config.toml
n_layer = 10
d_model = 320
n_head = 5
n_kv_head = 1
head_dim = 64
d_mlp = 1280
vocab_size = 3679
activation = "gelu"
norm = "layernorm"
norm_place = "pre"
norm_eps = 1e-05
positions = "rope"
rope_base = 500000.0
rope_fraction = 1.0
qk_norm = false
attn_scale = 0.125
bias = "none"
tie_embeddings = true
parallel_block = false
init = "normal"
init_std_qkv = 0.0308
init_std_o = 0.00689
init_std_up = 0.0308
init_std_down = 0.00689
init_mimetic = 0.7
optimizer = "muon_variant"
lr = 0.0016
lr_mult_o = 1.5
lr_mult_up = 1.47
lr_mult_down = 1.5
beta1 = 0.93
lr_head = 0.00595
grad_clip = 0.5
warmup_steps = 200
schedule = "wsd"
decay_fraction = 0.628
decay_shape = "linear"
final_lr_fraction = 0.0
batch_tokens = [32768, 65536]
seq_len = 512
doc_mask = false
train_tokens = 603500000
steps = 13234
dataset = "wikipedia_en"
MLP neurons of a small language model. Each row is named by its layer, matrix (down: output weights) and neuron, and shows model dimensions 80-143. Each number is 50 + 12 x the weight over its row's rms, rounded and kept within 0 to 99.
Before each neuron's rows, "fires before" lists the tokens most often just after its 100 highest values on Wikipedia text that the model never trained on.

fires before: "| ", "- ", "ed "
L4.down1077:39 55 42 57 44 47 46 48 72 70 50 43 15 46 60 35 38 49 46 52 38 37 52 71 48 43 44 53 28 60 00 66 59 61 42 51 57 34 78 52 31 42 40 32 50 39 49 55 30 61 38 49 41 69 43 41 52 41 61 50 50 50 56 56

fires before: "| ", "- ", "the "
L4.down466:56 64 65 70 38 44 59 64 46 45 52 43 62 47 70 42 45 58 43 46 48 26 41 46 46 50 50 73 39 36 00 69 57 35 45 66 59 40 59 55 45 76 34 45 27 54 51 34 32 50 33 43 36 38 39 60 69 50 48 53 53 53 50 70

fires before: ", ", "of ", ". ", "|", "York", "."
L4.down677:62 30 60 38 59 41 30 39 38 64 36 77 53 46 49 43 35 44 50 35 51 26 34 62 39 31 76 45 56 50 80 57 60 32 49 27 52 51 46 56 43 60 64 43 56 69 54 51 59 24 63 53 40 51 51 50 63 43 59 32 38 68 27 67

fires before: "| ", "- ", "==", "In "
L4.down590:61 26 53 29 34 47 47 48 42 48 38 39 62 54 52 58 49 71 57 37 63 42 46 65 52 75 52 60 38 48 00 61 33 56 62 55 56 51 56 63 47 63 57 31 52 50 59 60 42 57 40 65 47 55 37 65 57 50 68 68 39 72 27 36

fires before: "\n", "\n\n", "| ", "- "
L4.down533:49 66 66 48 47 56 51 52 49 65 51 53 71 53 56 58 49 58 59 32 53 55 60 48 62 66 46 49 58 37 00 53 50 44 47 37 35 48 44 46 39 37 43 70 62 69 36 54 40 51 41 38 58 67 49 56 23 30 29 53 33 40 53 50

fires before: "| ", "(", "– ", "— ", "- "
L4.down680:41 18 33 45 55 51 53 45 64 41 40 50 37 48 34 47 42 65 54 43 58 45 50 37 67 46 68 59 54 40 26 57 63 57 52 67 71 67 74 47 48 45 54 35 44 52 43 53 45 44 34 51 46 60 35 45 48 46 50 48 49 52 53 64

fires before: "| ", "- "
L4.down452:57 46 41 62 45 43 53 55 45 27 48 33 82 37 50 64 60 49 59 49 54 42 31 47 47 58 52 59 29 57 00 76 52 53 50 39 53 64 67 43 49 57 43 54 51 45 39 54 50 51 37 58 74 61 59 61 60 70 62 63 63 40 58 47

fires before: "| ", ". ", "(", "as ", "– ", ", "
L6.down940:43 69 61 50 52 53 55 50 54 37 46 65 39 57 59 49 40 51 59 72 51 56 64 68 66 53 35 22 35 47 37 54 40 39 46 34 54 46 45 54 46 44 40 40 51 63 58 62 39 58 53 33 53 47 49 43 50 44 60 33 46 33 56 67

fires before: "| ", "s", "\n", "ying ", "first ", "\n\n"
L4.down333:58 50 34 47 52 23 57 24 52 56 60 60 55 47 63 65 38 24 47 46 55 47 54 34 66 41 68 58 40 53 36 64 38 56 58 79 74 51 62 61 42 47 66 39 52 47 62 60 08 50 33 43 32 61 41 64 42 49 77 43 41 48 58 40

fires before: "| ", "|", "(", ")", "s"
L4.down279:26 48 56 36 52 37 20 51 37 51 53 48 51 70 58 51 43 76 56 36 71 60 47 45 47 25 45 42 65 49 51 55 36 67 40 68 51 60 37 57 42 67 53 69 42 43 53 23 40 40 39 50 40 47 41 58 55 59 59 74 34 81 53 36

fires before: "to ", "in ", "from "
L6.down219:61 72 33 46 58 67 61 38 47 13 63 56 37 54 60 50 67 69 34 53 39 53 53 63 61 68 44 72 32 55 51 59 61 54 53 42 48 66 42 46 45 59 42 62 61 43 31 39 64 57 57 59 60 48 70 58 54 53 55 58 40 51 44 59

fires before: "as ", "as", "u "
L6.down1103:34 44 58 43 39 46 55 49 64 61 57 50 34 57 49 33 59 35 57 77 57 27 65 49 57 26 46 28 42 55 78 55 44 55 36 43 52 47 66 52 77 63 43 48 55 52 51 31 51 46 50 56 70 58 36 46 57 66 60 56 63 54 83 84

fires before: "\n", "- ", "| ", "\n\n"
L4.down414:53 46 76 44 50 48 61 84 49 49 64 36 33 51 54 46 50 51 69 51 36 59 51 65 31 58 39 63 47 54 00 77 54 39 38 43 37 54 59 40 44 73 39 50 61 67 47 36 42 69 44 50 51 58 59 50 57 58 46 66 47 63 81 57

fires before: "| ", "|"
L6.down457:36 67 48 54 31 21 37 51 46 37 42 66 36 53 26 36 56 41 55 42 40 56 48 35 45 54 79 53 59 33 42 46 52 44 66 70 64 42 65 58 55 42 48 48 40 31 69 23 29 50 62 46 55 56 48 41 53 51 43 63 62 58 59 42

fires before: "\n", "\n\n", "that ", "the "
L4.down761:52 42 52 36 51 49 46 82 55 49 47 60 54 57 54 85 49 61 51 51 43 57 52 48 50 46 64 46 31 60 00 48 46 39 40 40 57 47 49 60 50 75 30 57 44 59 71 31 57 31 46 55 57 26 59 59 68 40 61 67 59 72 52 56

fires before: ": ", "ity", "ed"
L4.down1272:54 68 65 46 37 51 32 35 63 31 64 46 25 49 51 60 54 36 17 44 65 48 48 54 35 40 63 32 52 35 69 46 58 40 30 38 42 49 54 77 76 35 63 63 49 75 31 45 56 55 51 61 50 24 36 41 64 47 54 42 40 66 45 58

fires before: ": ", "; ", "z", "|"
L6.down1080:68 41 64 50 48 52 52 61 40 66 63 45 41 53 36 67 61 41 42 52 29 50 59 67 61 35 60 49 52 59 62 73 41 39 70 73 54 54 32 56 79 60 55 49 37 60 60 37 62 38 44 45 61 56 55 43 54 59 33 50 48 65 30 59

fires before: "| ", "|"
L2.down1279:53 65 31 55 37 59 38 60 55 69 34 48 57 56 46 64 43 69 47 45 42 25 46 60 42 62 43 27 45 43 29 62 40 57 63 71 35 73 65 34 44 57 59 52 17 14 56 37 44 66 73 48 80 50 46 37 49 37 55 57 62 69 45 40

fires before: "to ", "in ", "by ", "ed ", "on ", "as "
L2.down253:50 30 43 19 43 58 52 66 55 63 40 50 65 33 64 47 44 45 49 58 42 61 71 62 31 54 48 25 45 62 50 71 40 51 53 42 40 50 41 40 67 58 31 20 50 41 52 34 47 47 53 69 56 64 28 55 57 53 45 50 40 59 43 53

fires before: "| ", "- "
L4.down774:64 41 58 46 54 56 64 68 44 46 66 51 57 65 53 59 48 65 45 43 33 48 51 53 58 71 41 56 42 32 00 49 38 47 31 53 51 46 61 50 41 63 45 51 57 51 60 44 48 49 44 54 47 63 51 68 56 25 32 73 51 42 60 52

fires before: ": ", "\n", "(", "| "
L4.down1073:49 66 49 57 41 50 45 63 46 31 59 45 35 32 42 58 41 47 49 51 52 58 49 34 53 52 61 44 49 45 20 65 59 47 28 56 48 60 53 49 45 30 56 41 70 53 73 50 21 53 60 68 43 60 52 46 39 65 41 44 57 63 46 25

fires before: "- ", "| ", "The ", "In "
L4.down879:50 51 69 55 58 36 43 65 60 58 52 44 49 43 67 59 65 50 59 46 63 51 42 70 47 69 69 56 55 53 00 67 54 69 62 49 50 33 52 49 57 48 49 37 56 56 50 32 47 39 27 48 35 64 46 39 41 57 47 40 45 64 60 63

fires before: "| ", "- ", "was "
L4.down989:42 46 61 28 59 61 47 54 44 42 46 59 58 51 48 54 51 61 47 54 72 45 56 47 62 59 47 43 53 84 00 56 48 62 74 78 43 48 73 48 50 28 52 36 53 46 55 47 38 64 46 71 49 49 43 57 71 65 60 37 52 64 62 66

fires before: "| ", "ene ", "(", "position "
L6.down986:56 69 47 59 76 59 58 64 49 34 62 40 46 43 54 45 43 43 56 34 55 50 69 53 40 59 43 26 42 54 58 60 19 39 64 62 55 58 48 43 66 47 60 52 44 46 74 51 51 46 64 56 61 48 50 31 75 34 34 47 50 38 66 44

fires before: "\n", "\n\n", "- "
L4.down640:53 22 49 60 26 58 82 60 36 51 33 56 49 65 45 43 45 47 40 47 40 35 57 55 64 73 53 42 39 66 00 46 60 56 56 44 53 43 62 54 56 55 52 39 59 44 57 35 37 63 21 54 42 45 36 49 55 53 66 40 51 74 44 49

fires before: "| ", "- ", "The ", "In ", "This "
L4.down1057:43 39 58 42 59 43 53 53 46 47 37 25 63 57 41 59 52 56 53 34 51 44 51 36 58 49 64 56 39 46 00 56 52 61 48 51 63 46 55 31 58 51 34 43 65 38 56 46 61 61 45 65 41 65 36 37 32 50 65 59 50 63 50 59

fires before: "| ", "|", "Ne"
L4.down70:42 61 51 47 45 47 29 60 48 66 50 50 40 62 72 40 70 50 58 75 58 41 48 47 48 73 37 39 42 54 47 67 64 42 60 57 54 44 54 45 75 43 42 51 50 44 73 43 52 87 66 32 55 43 38 43 21 67 64 55 50 58 54 55

fires before: "| ", "- ", "In ", "=="
L4.down334:48 71 57 49 56 54 50 38 64 72 51 52 15 54 50 24 45 56 52 62 35 72 47 61 52 60 55 47 55 63 00 69 32 40 49 60 34 34 48 64 59 61 63 41 50 50 66 45 61 38 52 58 54 67 62 51 40 45 60 46 64 43 52 49

fires before: "| ", "|", "ts "
L4.down1070:56 67 41 61 68 51 56 58 67 48 53 56 48 36 55 65 80 29 89 61 43 39 43 44 59 50 43 51 65 38 50 52 44 35 45 36 43 38 58 50 44 43 48 27 51 65 72 43 52 70 48 21 32 57 46 20 52 29 52 38 41 40 46 41

fires before: "| ", "|", "The "
L6.down1198:73 50 36 43 42 60 56 40 42 36 27 65 40 53 61 43 55 54 54 32 29 58 50 68 55 57 60 51 39 50 03 64 39 63 66 41 50 48 39 41 64 47 38 39 68 49 60 42 43 61 45 58 52 59 41 44 20 91 61 42 51 64 46 30

fires before: "| ", "- ", "\n", "\n\n"
L4.down1151:45 60 50 47 42 59 52 52 57 43 48 49 45 50 41 51 61 61 44 77 52 36 67 24 39 39 59 38 56 49 00 45 55 39 36 41 38 55 41 60 48 53 40 44 62 38 47 67 57 62 28 38 67 58 48 55 57 39 52 67 55 61 67 54

fires before: "| ", "- ", "\n\n"
L4.down310:49 62 41 59 55 54 61 32 49 48 38 20 56 62 46 80 60 58 50 65 50 35 59 59 60 45 48 40 40 51 00 32 52 57 53 47 42 47 43 46 40 73 40 52 64 40 53 53 51 42 42 41 52 38 58 55 45 64 44 40 48 56 70 32

fires before: "\n", ": ", "\n\n", ")"
L2.down1127:50 34 47 53 52 50 42 53 44 49 57 62 68 55 36 46 42 43 50 72 31 67 58 51 27 60 44 43 57 28 83 31 67 58 11 93 37 52 35 60 60 51 70 56 66 53 68 45 44 36 39 36 44 55 44 47 50 32 32 41 37 26 43 58

fires before: "\n", ": ", "est ", ", ", "e", "one"
L4.down735:38 44 42 44 44 26 42 33 47 42 49 43 58 46 34 40 37 42 52 40 46 69 33 49 43 50 49 39 36 42 57 57 58 49 64 64 54 47 55 25 45 67 46 67 52 61 48 41 68 35 51 59 25 62 50 45 29 63 58 44 45 34 47 47

fires before: "| ", ": ", "- ", "or "
L4.down604:50 66 30 50 34 48 40 49 42 25 48 66 64 37 62 61 68 52 57 20 50 50 27 40 46 68 54 55 38 53 19 50 53 46 53 65 43 56 44 55 57 37 54 42 33 82 53 53 52 38 48 70 57 52 70 67 35 27 52 59 58 38 25 42

fires before: "| ", "- "
L4.down1026:58 50 75 23 47 42 72 50 41 51 47 33 52 73 53 55 51 60 64 64 51 54 28 56 42 60 63 64 40 62 00 65 50 68 59 63 60 47 46 57 40 42 44 32 23 45 47 37 32 75 15 64 51 53 47 57 31 51 58 41 44 48 46 65

fires before: "is ", "- ", "was ", "in ", "has ", "to "
L2.down996:57 40 69 55 44 51 34 41 50 40 52 54 61 49 56 48 29 39 48 56 58 52 63 56 39 52 49 55 46 55 00 55 34 43 70 53 52 50 63 66 62 44 70 51 46 29 55 39 52 60 48 56 56 46 56 57 28 37 49 51 69 66 48 43

fires before: ", ", "(", "ards ", ")", ") ", "our"
L4.down1013:44 57 67 57 46 28 51 54 68 21 46 37 63 63 53 87 51 43 20 51 60 53 48 34 72 53 51 39 34 59 64 47 54 67 62 44 70 42 40 59 55 52 30 29 53 39 70 45 54 64 52 79 46 59 51 54 66 44 18 57 60 65 61 65

fires before: "\n", "|", "| ", ".", ")"
L4.down287:43 54 51 73 46 38 47 58 32 63 48 53 43 56 61 51 44 83 55 54 46 18 22 51 50 54 43 38 40 37 32 54 46 47 46 54 48 56 34 54 41 54 57 55 43 48 49 67 59 69 56 67 66 68 48 65 42 42 63 43 51 44 55 55

fires before: "| ", "— ", "|"
L2.down1082:50 54 69 30 52 64 67 58 56 48 48 46 49 67 47 56 57 55 71 58 39 37 41 39 64 40 53 62 34 47 73 67 36 57 54 56 71 65 55 42 49 73 52 41 51 32 60 48 35 51 28 47 53 57 23 76 46 44 37 65 56 49 61 55

fires before: "\n\n", "| "
L6.down728:71 57 28 50 54 38 70 26 56 35 59 54 48 47 32 44 52 47 58 63 52 43 43 72 36 54 52 51 62 64 99 25 45 40 46 39 41 56 67 32 57 45 67 60 53 44 71 42 35 29 65 29 36 61 66 28 46 43 60 43 38 75 32 60

fires before: "| ", "|", "not "
L6.down752:39 70 59 60 55 54 58 46 45 43 61 36 31 50 37 69 55 50 49 54 60 44 40 52 35 43 65 71 48 33 13 46 38 51 61 64 51 50 51 61 60 62 49 38 42 68 54 52 33 42 50 48 52 35 37 41 35 52 54 58 56 67 62 60

fires before: "| ", "(", "|", "\n\n"
L4.down900:64 52 54 40 17 47 61 54 48 75 42 72 38 41 30 63 53 54 53 40 33 70 46 55 42 38 62 43 42 47 12 50 42 41 56 53 48 38 50 53 55 38 57 32 53 31 53 54 65 43 54 67 35 42 52 45 44 53 34 48 39 48 51 46

fires before: "| ", "- "
L4.down1087:56 53 58 52 45 47 39 43 55 44 46 35 58 47 48 47 50 76 45 13 39 45 43 50 68 29 58 61 49 44 00 55 48 49 41 45 71 54 59 40 42 58 52 53 50 50 62 47 37 54 44 45 55 42 40 67 58 39 55 44 54 74 69 43

fires before: "\n", "\n\n", "- ", "| "
L4.down700:43 59 48 51 44 53 53 54 44 53 57 42 49 56 33 33 61 51 44 51 47 37 44 54 29 44 60 50 17 51 00 47 37 45 47 41 61 67 66 49 54 59 34 41 37 34 55 43 46 47 52 54 28 60 45 68 33 73 61 61 53 45 55 31

fires before: ": ", ")", "ity", "(", "): "
L2.down43:52 68 55 62 37 27 53 20 41 44 54 56 56 44 45 33 48 34 35 56 63 47 44 37 59 40 42 30 57 63 28 41 59 62 33 44 52 31 36 32 49 53 53 23 49 57 52 55 47 47 69 47 41 50 66 53 47 21 57 54 54 47 49 48

fires before: "- "
L6.down350:51 64 37 47 71 33 60 26 69 50 53 57 30 45 41 42 41 57 61 50 34 54 60 33 49 56 61 48 63 41 00 55 51 36 62 67 58 42 39 77 39 51 31 50 73 53 37 41 47 52 47 73 55 53 56 46 44 44 50 49 58 58 67 46

fires before: "| ", "- "
L4.down1147:52 58 57 66 44 49 56 47 57 71 55 59 53 38 53 56 54 77 45 51 58 59 28 46 65 48 66 40 44 48 00 70 56 47 64 39 64 54 55 45 43 56 22 61 68 39 62 57 33 37 55 33 45 52 43 49 44 62 49 39 61 49 54 56

fires before: "| ", "|", "(", "|---|---|---|---|", "|---|---|---|---|---|", "|---|---|---|---"
L4.down18:53 60 37 56 41 53 50 78 48 47 57 36 55 28 42 53 58 48 51 43 58 60 46 24 55 53 58 60 45 65 69 52 40 44 43 83 48 46 42 63 42 56 64 50 54 46 56 43 58 60 47 55 43 64 54 37 47 53 43 55 63 52 66 58

fires before: "| ", "- ", "\n"
L4.down701:39 60 55 67 67 45 64 74 54 51 53 62 63 44 56 40 58 60 37 43 50 77 37 59 48 38 65 50 52 50 01 59 74 36 46 47 55 49 54 71 47 68 60 45 70 45 45 47 49 17 59 53 63 53 44 55 51 85 44 66 46 49 47 43

fires before: "\n", "\n\n", "("
L6.down319:45 64 73 42 29 34 66 48 47 73 47 50 46 42 56 56 45 42 51 65 39 66 42 71 57 52 54 44 47 57 00 81 50 51 40 30 25 61 66 53 61 69 39 56 54 45 50 37 48 47 33 71 59 55 56 52 37 47 44 47 56 60 31 57

fires before: "of ", "on ", "in ", "to ", "and ", "with "
L6.down134:30 38 38 42 42 83 54 54 55 51 49 52 56 59 61 49 37 43 69 49 60 28 34 34 68 32 70 67 62 43 43 50 42 59 49 53 47 47 51 39 49 63 47 55 29 54 59 43 57 55 43 38 35 58 32 41 59 74 47 49 71 45 19 55

fires before: "| ", "- ", "\n", "\n\n"
L4.down997:65 36 50 46 42 72 46 54 50 45 35 53 64 36 47 70 54 48 45 65 55 41 45 57 36 56 58 66 38 43 00 54 42 58 67 48 36 63 48 43 37 43 45 37 52 45 48 54 25 26 31 44 63 38 49 68 56 38 50 76 54 59 52 54

fires before: "\n", "\n\n", "- ", "| "
L4.down1149:59 61 60 65 29 62 50 33 47 54 61 32 63 34 55 41 41 36 50 33 41 57 49 63 56 64 50 47 59 49 12 47 50 54 51 48 58 49 51 39 58 49 48 41 58 37 43 22 50 49 27 69 51 34 66 56 65 60 51 58 52 51 46 32

fires before: "| ", "- ", "==", "In "
L2.down438:53 49 46 52 45 47 45 62 51 23 53 54 41 59 44 62 43 72 42 61 43 53 56 41 57 38 68 71 58 35 00 41 52 67 61 70 62 50 51 57 53 53 56 26 57 38 37 52 56 56 40 50 57 54 60 50 38 38 51 42 50 66 57 36

fires before: "| ", "- ", "\n", "\n\n"
L4.down41:51 51 37 47 44 64 61 49 52 57 55 51 30 39 66 58 54 51 27 40 44 54 42 64 53 49 62 51 52 54 00 70 46 45 48 47 41 47 47 38 38 66 50 54 35 61 52 61 35 60 37 45 65 49 62 64 72 51 41 63 62 61 35 61

fires before: "| ", "- ", "oy"
L2.down582:44 67 48 72 60 24 35 55 57 48 47 54 49 35 39 31 35 69 28 50 55 67 23 59 32 46 61 73 34 37 11 55 53 48 59 41 48 53 54 64 42 33 34 32 52 29 18 53 65 33 37 44 57 52 58 47 52 61 49 51 48 61 38 49

fires before: "| ", "\"", "3 "
L4.down487:43 69 49 60 38 51 73 45 45 70 65 55 49 49 41 70 58 45 32 50 32 40 60 50 38 40 73 51 56 62 61 55 63 43 28 58 50 48 50 74 42 27 63 53 50 43 54 34 66 48 72 47 45 34 46 73 32 54 29 48 29 54 43 54

fires before: "| ", "- "
L4.down156:64 49 45 43 32 43 58 45 65 56 34 52 67 47 48 43 57 48 46 33 39 47 61 50 74 49 55 48 49 36 00 62 58 56 65 42 47 65 57 43 50 54 38 52 48 36 57 67 38 49 49 52 52 52 53 69 69 41 58 51 61 62 49 40

fires before: "; ", "+"
L2.down1245:49 47 45 68 39 37 16 57 47 45 58 31 39 47 67 78 68 60 53 53 36 42 64 61 59 65 39 43 42 55 16 37 41 61 44 52 61 45 55 51 32 38 64 35 49 60 54 45 46 34 50 55 67 46 41 59 62 35 26 56 58 43 44 67

fires before: "\n", "\n\n"
L6.down190:62 68 45 46 45 52 58 51 33 29 46 52 48 54 48 45 51 49 71 56 46 37 42 46 37 67 47 25 49 51 62 49 30 79 56 29 42 64 53 29 49 51 43 67 41 30 49 47 55 42 67 63 34 56 76 53 42 42 44 63 25 64 46 45

fires before: "to ", "dis"
L4.down299:45 62 78 48 48 86 58 33 53 42 63 38 71 53 67 56 61 70 64 56 45 47 51 62 52 30 49 55 47 61 37 66 34 31 33 59 44 65 37 56 38 32 46 44 60 51 30 62 27 77 47 53 57 35 50 36 47 38 51 47 25 45 41 29

fires before: "| ", "|", "it ", "\n", ": "
L4.down335:35 52 41 66 40 43 63 56 55 35 72 57 52 70 60 57 51 52 41 60 51 58 45 31 53 43 65 55 47 47 54 45 63 50 34 48 22 49 52 52 55 40 44 59 67 52 57 53 28 21 59 62 30 36 52 65 43 46 76 56 38 46 56 58

fires before: "| ", "|", "ited ", "f"
L6.down1224:37 48 61 55 51 70 50 44 50 49 52 51 43 45 56 53 44 40 55 70 41 60 58 60 40 32 34 62 36 50 24 37 48 60 42 64 47 70 37 52 40 59 45 27 28 68 68 52 43 53 37 40 74 62 44 47 53 44 38 37 48 74 47 72

fires before: "\n", "\n\n", "the "
L4.down496:42 49 57 48 38 67 53 38 74 46 59 39 41 30 60 63 57 35 26 46 60 26 69 56 35 53 71 42 40 48 18 40 37 44 45 46 42 62 38 40 59 39 49 37 26 36 63 53 43 18 25 61 48 47 59 51 56 56 64 44 23 73 54 46

fires before: "\n", "\n\n", "19 ", "ood ", "ood", "ense "
L4.down498:64 69 57 60 55 42 45 39 36 73 57 49 58 45 59 47 40 61 55 52 43 37 56 66 72 47 58 41 38 49 31 41 61 38 43 35 44 44 72 55 46 44 64 41 61 50 48 28 47 43 44 53 59 42 55 68 51 38 59 49 45 83 53 57

fires before: "\n", "a ", "e", ": ", "an "
L4.down842:67 46 63 48 48 46 66 65 33 43 43 48 47 38 59 44 69 52 45 42 63 50 56 57 54 58 48 37 39 55 61 48 37 67 63 42 47 48 63 78 61 60 26 51 88 77 45 60 64 64 54 29 39 43 25 36 50 39 59 44 51 45 43 41

fires before: "| ", "- ", "\n", "\n\n"
L4.down300:56 52 57 47 48 41 40 51 40 41 55 55 58 57 23 64 44 45 70 34 46 50 41 70 30 54 41 65 53 69 00 67 44 26 24 39 50 51 50 38 45 37 40 57 68 44 52 45 57 68 54 63 43 48 62 57 37 41 39 43 69 48 46 60

fires before: "| ", "ec", "|---|---|"
L2.down340:53 48 49 64 42 55 49 37 70 64 33 34 51 51 34 51 46 58 53 77 50 41 34 55 40 67 54 66 31 56 55 35 57 53 58 55 54 37 45 40 57 47 66 69 42 13 63 59 45 79 45 66 70 50 36 60 37 47 61 57 64 56 56 74

fires before: "of ", "in ", "and ", "from ", "to "
L6.down501:31 45 27 47 48 49 81 41 53 22 63 47 50 49 41 77 47 56 51 52 64 25 43 48 43 38 58 60 49 54 31 58 49 68 59 64 40 21 60 56 41 73 44 63 60 52 61 49 51 56 24 47 60 49 63 48 54 28 32 49 52 46 41 53

fires before: ")", "in", ".", "mi", "T", "ft "
L6.down717:51 48 55 51 46 58 60 43 48 34 51 58 40 54 61 54 35 46 45 46 55 47 53 30 47 34 51 64 45 54 56 47 58 64 44 79 52 60 55 37 57 31 43 27 44 46 46 53 42 53 37 42 40 55 56 62 40 63 34 58 37 30 57 50

fires before: "\n", "\n\n"
L2.down966:49 49 42 50 21 66 52 66 54 21 67 46 51 52 35 66 42 48 49 60 61 53 36 46 51 48 49 39 35 54 38 52 38 37 64 52 39 24 54 41 49 61 35 59 71 42 39 41 48 57 64 58 42 49 52 60 56 62 33 54 55 58 44 43

fires before: "| ", "- ", "=="
L4.down580:42 62 59 46 31 44 51 61 52 54 56 41 54 59 53 46 34 40 51 51 61 30 26 44 56 61 47 31 43 41 02 56 44 42 61 64 55 77 42 55 42 54 30 66 64 53 57 61 48 77 55 43 39 58 54 47 48 36 49 26 65 61 49 28

fires before: "| ", "- ", "The ", "He "
L4.down676:48 62 50 50 73 38 64 44 56 42 46 49 60 53 46 25 69 34 57 53 57 40 45 41 41 57 50 77 45 58 17 57 48 43 66 53 59 61 51 50 44 54 77 46 29 29 57 51 69 52 55 67 39 46 37 64 44 33 53 29 62 47 42 61

fires before: "| ", "- "
L4.down1249:68 48 76 41 65 60 51 28 48 47 60 34 52 42 64 46 50 37 40 30 53 18 84 48 63 37 42 48 31 54 00 37 47 45 35 41 64 45 49 62 53 67 52 57 52 38 49 55 60 41 42 55 48 57 49 65 50 42 55 36 67 55 69 46

fires before: "\n", "\n\n", "| ", "- "
L4.down730:56 64 60 60 47 69 60 51 49 43 38 61 38 75 59 50 65 52 51 45 18 62 44 44 33 40 50 55 66 40 00 44 66 43 61 68 58 61 58 33 44 69 66 72 54 33 61 68 54 79 44 66 54 34 54 44 58 69 57 54 44 60 73 48

fires before: "\n", "\n\n", "— ", "and "
L4.down182:52 63 42 63 64 60 47 47 49 60 44 25 74 41 50 47 64 60 39 37 50 40 67 56 42 55 63 40 45 53 05 58 54 38 56 51 37 61 54 57 45 37 47 45 37 55 41 51 30 45 75 60 75 41 49 49 37 57 75 65 65 50 48 41

fires before: "s ", "t "
L2.down702:62 41 47 44 40 63 46 38 52 42 32 65 44 51 56 52 50 45 40 72 39 53 32 36 55 48 33 30 58 39 49 64 53 50 64 59 40 47 57 56 62 99 46 32 52 52 55 31 52 64 53 56 78 30 49 37 50 46 43 48 51 61 48 44

fires before: "\n", "| ", ")", "|", "|---|---|---|---|"
L4.down67:34 59 63 39 44 29 47 62 62 47 25 40 68 53 28 57 54 42 45 56 21 73 24 59 44 48 45 58 58 49 47 44 64 44 37 52 39 54 73 51 58 52 52 53 42 35 58 67 64 48 63 51 50 50 47 49 36 53 58 52 42 45 63 39

fires before: "s ", "ai", "from ", "in "
L6.down11:58 53 56 43 37 56 63 63 72 46 69 61 27 51 47 45 38 52 70 64 38 53 46 44 78 28 57 40 62 41 51 61 47 48 56 55 54 49 62 38 45 72 37 51 66 50 48 44 48 37 53 46 64 53 43 51 63 68 52 37 92 55 31 27